From a checkpoint of a small transformer trained on Wikipedia: LayerNorm before each block, a variant of Adam for these matrices.
MLP neurons of a small language model. Each row is named by its layer, matrix (up: input weights) and neuron, and shows model dimensions 176-271. Each number is 128 + 32 x the weight over its row's rms, rounded and kept within 0 to 255. Numbers have three digits each.
A block is one neuron, or neurons of one layer that tend to fire together. After each block is what it responds to, as a language model described it from the Wikipedia text at the highest values.

L14.up435:113146046119095128162080140087164181102082134138081153181181113157119129079123164151081099126145111146110129069180174152139174151088120124138134107132143137117126148145189127101060093130145107160170098158111124140106141155113113139097115172108144121167070132141201180093156150165137164160
Responds to: The article "an" and the word piece "an" inside names and words, e.g. Suz-an-ne, G-an-ja, Orph-an-ed, plus similar pieces like air, ra.

L4.up24:117115092115048135096237124139129141136131113096099125164126119132081135100062091151142137112093108112144146138134134078164130131120144147118128137148141073116031133106145172129112163143171157139116092129162174114112103147145116097121140083173139087127183107162134121121160103222119167103
L4.up230:188075146086125162160155091101093173122182164088127122139155149057096140156109128156167134207114120095111144132173106146117150120128151093135129156154058170100110156152096196123097126167128074110107140158160159112178119129153158138105087028181120127124152108085188141168135147134075148138
L4.up412:123132113103086152086094082104077173119153127114099137232158136059125133101048111135157149171089125183148217181116101115160137124128183127149139100124101158048128180183141162141096167126136116164095104114185127118170156159161124100094094100098137148124208121147160109079146147155137144134
L4.up568:154135066117043148126177133122151137046145138097126139181185131095150105142104159135112119133101131196130142147157124155170134120096114068136139134121146076096097146133183096169104179113149100064100130138128130134140130122174109110124134147163170160166114050174155136100113132124150106172
Responds to: First subword piece of a word split into several tokens, mostly "par" (park, parents, parallel, separate), also mar, bu, Per, plan, and sometimes " its".

L16.up73:105173158157127192184152160082144132113147168079118168195057169082146120071108142192082155078129142169091154173177117105163103071112206074125159097152158166133169160155137133141108145160143079088133131157109109165189205104128140164099145167129151132129124130103161126132165128138088123141
L16.up203:120165100128123155161142126165128056188152111140122108174147140105101162092113073135161110155145093116091134149217140093165155126129093068102138025118174157134147202175196108099109076147160131103127128098121045171120198125214124151111129145130116102187107095161138103163140118119150090120
L16.up273:188069078151036157123120084129120144077134135093166078172139176126127171083152094160089196159096113175128099115156131173163119101100114128075151084106156105134114180150126149105093198116165108146123143231101136128142164140135115132139119226145145105196079142097132134049114180160077136169
L16.up306:140157113169119143129158175100136076110151140148115111149136154153203134112145113185131159099105128180093177127112116174181105104145139077096156149134202121141152098122128137117124140146154052093150123146216117136112116111241123176082134105128132127110139127088143165160108138149146101168
L16.up637:128060099094155097112120143170122076144118155099090103142143187122070166098150056094064178146137139105169099120180092121130043144089117125104171135108139113107130105105187134127144159142096083091152130119171062141139128133145088195061142093171179122132158058123158139124111137128123106177
L16.up753:126123051132120159184117133164133102137136139118105119154098083121162099102144130108148145102118093139139133139119178116132110125120145174113112079138128098122059125136147092226096124132121113119134135120082050118147134154203141204094138165139089086157081117173139124120093158138141127166
L16.up777:173112074151120157127152135172098109149090101171122095122126189090170169184104121145129112096108078083137146134155043168093122174115113149087137115153101110215134140177091122137150096134129145129137187116062142139141119090112069156117133106106212090130108134148191153118167135156124162131
L16.up786:192143124096137148141128086119090125090120135139105076143091132142143107132180104146138103103098126151143149113124118080110124147151088085150170086088126107128186116111101168118077120167098157102077196134085060108138123106219126185085146131139190098245102115114120096117122167085088162096
L16.up796:200125133111180095148134131050129143140184172191145120144111150127154135066123123194129167135120100151142183125136169137151092102107168130156151112138100138106083109171111123127034144166120186118110117208162070130139119156210106169102106136086132102163131121091100150113135134147129133159
L16.up860:163106115136123151148180113155069128110120161130116132107119182097144130118132094142165140132111126145177152154111066127108106216140154096137176144125213167085072040131051095159117115162121105174144157115133119150134060146121092158100143103115099136167105095135130153139095153165064092148
L16.up959:159057077071111154151138060118114210132141145127063116120076125149187143114140111131147182170094091130082096106158140110104104163073123148140114132152102075161082114158116116118139151167115074142179123139106072113118110093174165152113154114121192100172102104176163180070077115196138149148
L16.up986:094171016126061119045129162142157146072113125091105133201122162146162100134117134096116152119107138156117103081158166098190120154145193131140112158131116134149172150109164156180104153075169129129132136138171050113101173127168141139059196130107176149190098065141117112133116134093132165152
L16.up1016:132130064147146090170136123138161166086161164148133124169054125091152128134154184127115146113122102166116109112142183085123098122128120085095116114126149142097108103135161131116083078140128111128154188140150082185153070140180179141091083141116137133158129093093088133102151155159111113077
L16.up1050:150193094170116108120116149105174082092123145105099157152113145129141186120141099145093120111081099075117163156120134161120181138181166165168142089079139144084128128118155124138135131133142113137148137121155115122149120115130090119132156155173090142147152097107147152157126079122125133108
L16.up1180:145126108159139136131174144100080182121156113125155091109099099158157087113069122087080135187116116153117175069175191120115155141120133104105113090118093132175132127105147104209059095132130174143147177131126150182102122097163128112103105147121157114180152099200138172171161113139157167148
L16.up1250:119104105148125042158177127100127117073102143136117147219192117135144106118120184157103187141138096139145116118167117083146100129110195163125136087164128188114149128099145130130037102186155084144143165209117071191148101066170145081110102161123131084214132085148106134072106179117102182168
Responds to: Short inner word pieces, mostly n or an, as in Ra-n-k table headers, R-an-cho, an-nexed, an-alysis, plus article " an".

L16.up28:124090133147156098140107130042103149141112092182128160139130104086166090116076186109101149142135137188138159103138117067188156132122176127164134137074157089192121186165138125151103078119115192112142142101139141107147118148118108158112146071123108117151110073147185099146181056123171105152
L16.up51:173062122103077152126204164140140168123143149125080150123126133160171162137119171171136132088072096086086142107100107151161099101132200195183142096156088188156102177160153162093116168154156127121132161158127091123091145090191113096149132100146171140142112057161169198127133142199114121115
L16.up64:140152088122089149125143129109140174125144181156140112165081127078189135129102111185092162133115153108089134093128121106160164095126148132142147086130100124085113168122148129135120139117175135139129162147095070164095161101142102099082143123126137108141095111175162210161147096140146159183
L16.up163:146096101112133073161127123168099177093231135100106098131162152106108116150073065108095090174104092156140158161136079174119125102118084130102183113150125149167135186196145125130160133160081081135181093143111099129127158048162156144123126091114081089122147128119129160118158123141072157132
L16.up202:166154101184045105157120158146082121108099135138127128170159127099119118121130136164103145127114104150177227121189083138084137115096144122110203128090115121180088184141127120119092134174144114094102160137059155150117124157116139145113106133163098090134117136196139119059078145150141142130
L16.up265:125091124173112107100166092109160183130138084131087123143144084079158155131140148133170136091049120126081116119156068104115100093146154101139154107097020124144096196130079163180062120141156084102138137209157149159116122149184142134151126092120141118165135130125177196095090096194110173142
L16.up440:140120144145082103132206140132147166139141121077097082188139151114176111130096118194093223152048102127065149146119121131142128099104195082160102123116153149128137165115153102131123124115109092158127165208176110165157101151202115092092133140140160124113079070071121146133135115163153164167
L16.up454:197103142199174110187114203076090099126157141144165114178108126071174125189148112132165137115103059203126142056130117142110049145140138122167087103122171104138087146151125110133079156146169116083150136166141051130145191140166135126132129141147094085159093116161109122140113140137117117122
L16.up470:129123120092103122079138131063100172157131155100102142203151111101112094159115072159096108131104097173124105124157119082113116182159152095134110124124150089156140166155135133116130164067159122063169153107121101137104102109147154146145111091151152083166080090146145119140163192122153205147
L16.up522:138121077064132158115134126077111146174127137163090137124129178095118099106119100088126140117081103134147114030127177151141106097072127161100153154086131140140115110162092097191097160125192145122160100122182086135130186140217112140076113165130137104121121106116183142155120144142158132174
L16.up571:129085144146092147080156109113138114096146142117120076116158150138164144131115121115119143121108151113065185148180139081129187104148195095172112107153145136129069149155132149164134126119194083101160090196109046132135136117171149134073160084127198109115149123140168117126127136133171170154
L16.up778:154096081163139093089179143129184167134173061139182119096104150203152168114122090146147107136055098120145189119199101149169134127127133107087090165141140124140075140164086149150148150135118099091135114157179088118100169114165126114105160106149136114126120116083181191103105177165117176089
L16.up812:133146108138138105058162129129207108077158094114128111157122164073169123099097177172113178087160072120160127103195141107142112141144129125123160148048142139150136119170080144152189117128168127138125140193099104146103150116175133187116158155133153108095110044162167078133149136101109103158
L16.up866:118175158069076096134171092118114126106161164130119158226121147162137163160165123123170133095128110094117126140110126116173066130179125040136116112124108109073067123160137163139144141109124130125115181192155119142084150098206090151114149103134122058153129095132145134106211086191102129138
L16.up1023:122088102145112141140122163118091158155142096131120141155079101122094107084092080127109144103091104140090129089102136112133116147111124175156119067123120128116117108194089141195073131219109109140173141125111090102157108140228094147154169138133125075187120102130132139142076124203077173137
L16.up1140:152104097082081131121155122100157155126155109191075133168126114109115114149069175121145124120159097152059096105160111189141104112114156152188174153144103139140132181132123123085081130168116108082134179207078112183116086167140156141102167163162152128185114127135130182152103153165087074121
Responds to: Short subword pieces that begin or sit inside a word split into several tokens, mostly man, Mar, par, n, as in Man-y, par-king, Ra-n-k.

L4.up311:152133133090111177068096136155089103090054128165155140129106144088145104158101102126079168168070111066134095102173098157164128141071120115112098113159131185128153108134088116154172129127133136142188163119106051107143146113083093125091096137144170103185116143120128114110195168107102137092
L4.up977:120133069148093130086185101158131148147109112136123129113158165138132132103157072128116126131081040141132184165181102146109111136118112120097123123118156140078067094130134176160130169056154104163119193144156133121082115174149115168089217152063112109126159151130155126156130115117177144180
L4.up1158:168155065149125151115122155143183082133074121121172099095141129132138091158111162102124157110099078111153104104173132155095120112105116147093125147143129101169094122166056130183087164122094128124133179117073105152080118139089147160118140094142133111181090150123127131127138129144144169150
L4.up1211:137122075115122144160175122150145123133076091131178133090179182127119127120100112202090132120099077107097077052182112135062115136060169087140117091111143098152098139180113120156051170161137167109143161127068100171130136069141179117090084134130130112188129145178190179099114109147155165171
Responds to: Word-initial pieces like An, A, a, e, often at sentence or table-cell starts, mostly beginning names or article-like words: Angie, Anthony, Anglian, Ajax.

L14.up1065:163086107060089144102137156108081188115126160143165153103082113149148092128126155134083183101133085107164121124163167156120172176077201139128132159100131147126090147129118152154119141114125134063123186194147113121113091106141120177136135102144146128209106106124103134117138179148102182127
Responds to: Subword pieces that finish or continue a split word, chiefly "man" (spokesman, craftsman, Freeman, manager), also endings like pandem-ic, langu-age, fri-end.